python train.py --n_layer=9 --n_kv_head=2 --d_mlp=1536 --vocab_size=1024 --norm_place="pre" --bias="none" --parallel_block=false --init_std_qkv=0.0193 --init_std_o=0.00454 --init_std_up=0.0193 --init_std_down=0.00454 --beta1=0.9 --decay_fraction=0.869
MLP neurons of a small language model. Each row is named by its layer, matrix (down: output weights) and neuron, and shows model dimensions 48-239. Each number is 500 + 40 x the weight over its row's rms, rounded and kept within 0 to 999. Numbers have three digits each.
Before each neuron's rows, "fires before" lists the tokens most often just after its 100 highest values on Wikipedia text that the model never trained on.

fires before: "s", "al", "ect", "oun", "ly", "ey"
L6.down1163:483442485495547413524513492456507480504495505509500534461584514454437488429518517545528500474535577533559543483526489538521508548507554523500512440515539441546527462448535545584492589527535478478497550458494555479485493512565530448492521569501509433442506519490548514491471503532552555430532494513533507451481452467554530461571508451502449434530498486499475521512588525536415542472470493526464490516580517468475405534541521529466513513506530458514488486497409451418404523457482538504514484597442545389463475509504532482511435453409566501556530498512504474498487502520539509481

fires before: "ed", "al", "ation", "e", "ated", "ic"
L2.down371:574504485510534491476551433454553511530490537516581417511478489413468462491541473536517495530544417428496439529482377506475540517483548523495501476452517447529409450458452541531515471479480539494468579449540532505520477527485438480501517427495469562482520422513426478486606589532557500566480485497542440532493500413481556483515483558475489478545502569512467465548467491480438463552506528500522460492445473480514516541537565486504442547535529465535481516482432472580489526455570487508591531459479487524488516516533546552471475483534527515473626508517469441539475554523553482529

fires before: "ep", "iv", "ust", "ia", "ig", "ul"
L6.down635:510470520436519510524550474541438515548451492444488531469539553415575483418550543475474434444546575515409574491590455546473547509544551540480441618524493528523429459538489484488462525561482528508436528524507502443508514485516490468511456500523552459538392460419510467524512460486484496450526495423500521525525535554550563466540495460455549542496490467442490481523511480475547464529501506512612534508544482497505550473491450530453536473526497471499559448514529498525511531535541445463511540533522500435500532475487550466442466542501488460501492541464454540462487496437492452467

fires before: "0", "ip", "le", "ad", "2"
L6.down403:478545504460496497468563543443456531542533469517502549423496499491483533495414526562536478417547513459485535447497510523478461450444525474481540460472482490521520468470582450512485440468446554491476515523465516473540458536498518503522490433498476522549452528457510511471565491545552471501442491568513569500498495504487488539562550473537520504456463513444466467436399498553448549513510521538558531577468522494517447540544577475455524485554474436539535456513465482467513483584512498478586544536504535482538480521583531468528550522475488462486467456471467430485480505541475448513

fires before: "art", "ar", "ild", "ampions", "ang"
L6.down387:532494549522571497459552430425522445486502487473559489446539536486503493471509490555451517476476419476448560476498543469463455437492551490494588483546539472449440503496528511538501550480558553529538472519508493498502482516548492476536525514450492522500457549543516526512499486496484529519440494455480514529443445500485494522633487473508499441561476530442481533487436533516463570502518448562480529606537531483526489526459523509441482487469550455535443435487468427504504457465495506458447549489431498580571483509473512494473568477421443543472505477489554452560495590472496417540

fires before: "ut", "hn", "C", "ne", "ther", "ver"
L6.down1205:500507481445505523551506476483504542521510549502453440487503505442505494544503571510519502460502526488540555495488513478432525512514526518530453539487521466500541469476490468493552550586639428572469521567509500504502513553517449421522425450450502479538453592500481473506588498481526553513466530504585501496518489447474439531553492563479428569536441476462556543573486502491525504532449436502457483525459542476483465448547463415494496521533515457491441462450536483457424500601540531419395482527505511573551553529475548488518467511487502578516557457487545556466511508430493439501

fires before: "0", "1", "2", "3", " ("
L2.down804:416543484431477559475503490481500511480481538515536599492529512532408506494570468552482421549505465508501463540473511488559496464440427534499479596487487463559513565526534474469438488522489499543567498465448523495533539546568562521523533595518513485503542482564525451476457458551527539497456494468507450499457539524581500458464499524551518469539517488450477482511488425521475417463519515483540487502519463466533467457463448488492528503449436589495500472470513495421568506471523567494497468451476448448477470471532426558491546416530558439502451561573538514519531472470505507536

fires before: "ation", "ated", "ase", "ased", "ate", "w"
L6.down94:434574511451562492484478548494549482533475470577501532443475438507514494530537556517467510517461460457541452471469487475573536518507499478560520511538536538510548449409444484526501461484562512490467495496439548485423522521449493495520525462504517471477538410452486558491511559488487464522553476569523496427562449491456370556505499502469498461486496523495601495410429449520426564453541499497467495489468521493483498455491505480507542480507446489523469595560552505431454475603470487518473528523455500493504510501408452553596509509494557473456541506560526495542476486508522526577

fires before: "t", "ur", "her", "ia", " on", "ure"
L2.down485:499495475506475442498429449420555455595416461510482446511485474493534502552530491517534504443513508576531475565530490572494560464514485528522538506571423521608501453463464491478566487564496554471434543581505472472527488493450558576439424504475523485464549566516522461472463512520493407417506469581487413522494497492530525485489514545495485463491519487553410448479517490494512476507551539453510506531482543545550457576517565510504484454448501530522492444514513510492513528528513482534447459529459494507519471480499550430505478524503527473490454505469470504445476523502436511434

fires before: "1", "2", " to", " J"
L2.down294:502530430532542526505480529522560502458533466540467477488498499457582472485484610560549471457516502598503499528575502520552526395546471505472475475555485499520517502511555456434422472510513484472501479486414463485457475561546531517531572571514553444497564506479426471491501526531466491467494522478498492432505515440493409520549521479529475563484396509556574455549514487506513484572479537500467597505503538527538498531496441474481502494484424523466510518506537440515407481545487450472494513522485445412507530541439461526517597529542503536501488509465463538529463429526482506485

fires before: " ", "\n\n", "0", " f"
L2.down1457:542541485439502547506409441439527520488520485545532534472461537514446477539563490500541453494461560448531455446513485488516509554477492376494499469512538543461520474529467513471526469425460522493438568452559431435501453469487409561524482490432457492511491500469526519503473485507532458545526470482532489542426510552566452487511517445489501469479516515499509500549483447606498496566456520431600520485558507543525474514530486461523539464519495527531561509495529470536468440403500493551517478523511522560556516538478463458522573563635483463551442518516544521530560488490531518494

fires before: "il", "r", "le", "l", "lect", "it"
L2.down1193:565511547463542558435487555513513478472501591514485468468511537513514473473529520547397522431547430448566470567508412456563432553445575470562500478522499473482506561498478483546516533560385512474487486528563512478436509484503494487463542525445450426488504444457543520485517451487460545561468489506525502456560526524524478516519522523491514500518560453474466485532505526491533562450543521508522497540551539451477463483482488495532507513530557499407502537463552525505558531473512501523471494466494439491532533531557538413477538433492583475466508450505544475356522455487511488497

fires before: "|", "fer", "ied", "f", "y", "en"
L2.down45:504530517555512489481511546540513499537509560441487567508465468554521461548536513544520499510492474492539458504550550526470479482449522486474539556546485497462573582507500528570449489441429446525557535511465421496524548476492497499494517452529550475551547545487536479480529470462466526532464501443496443482520497496442454453505506481451454521503560429416532522470489514562470501504502556488503534521490416476554433454484508505522479461439488544494496514439467545487408494560538473496538544492489565566549398565477492497519573527583468458510556571489468486534473463483485411493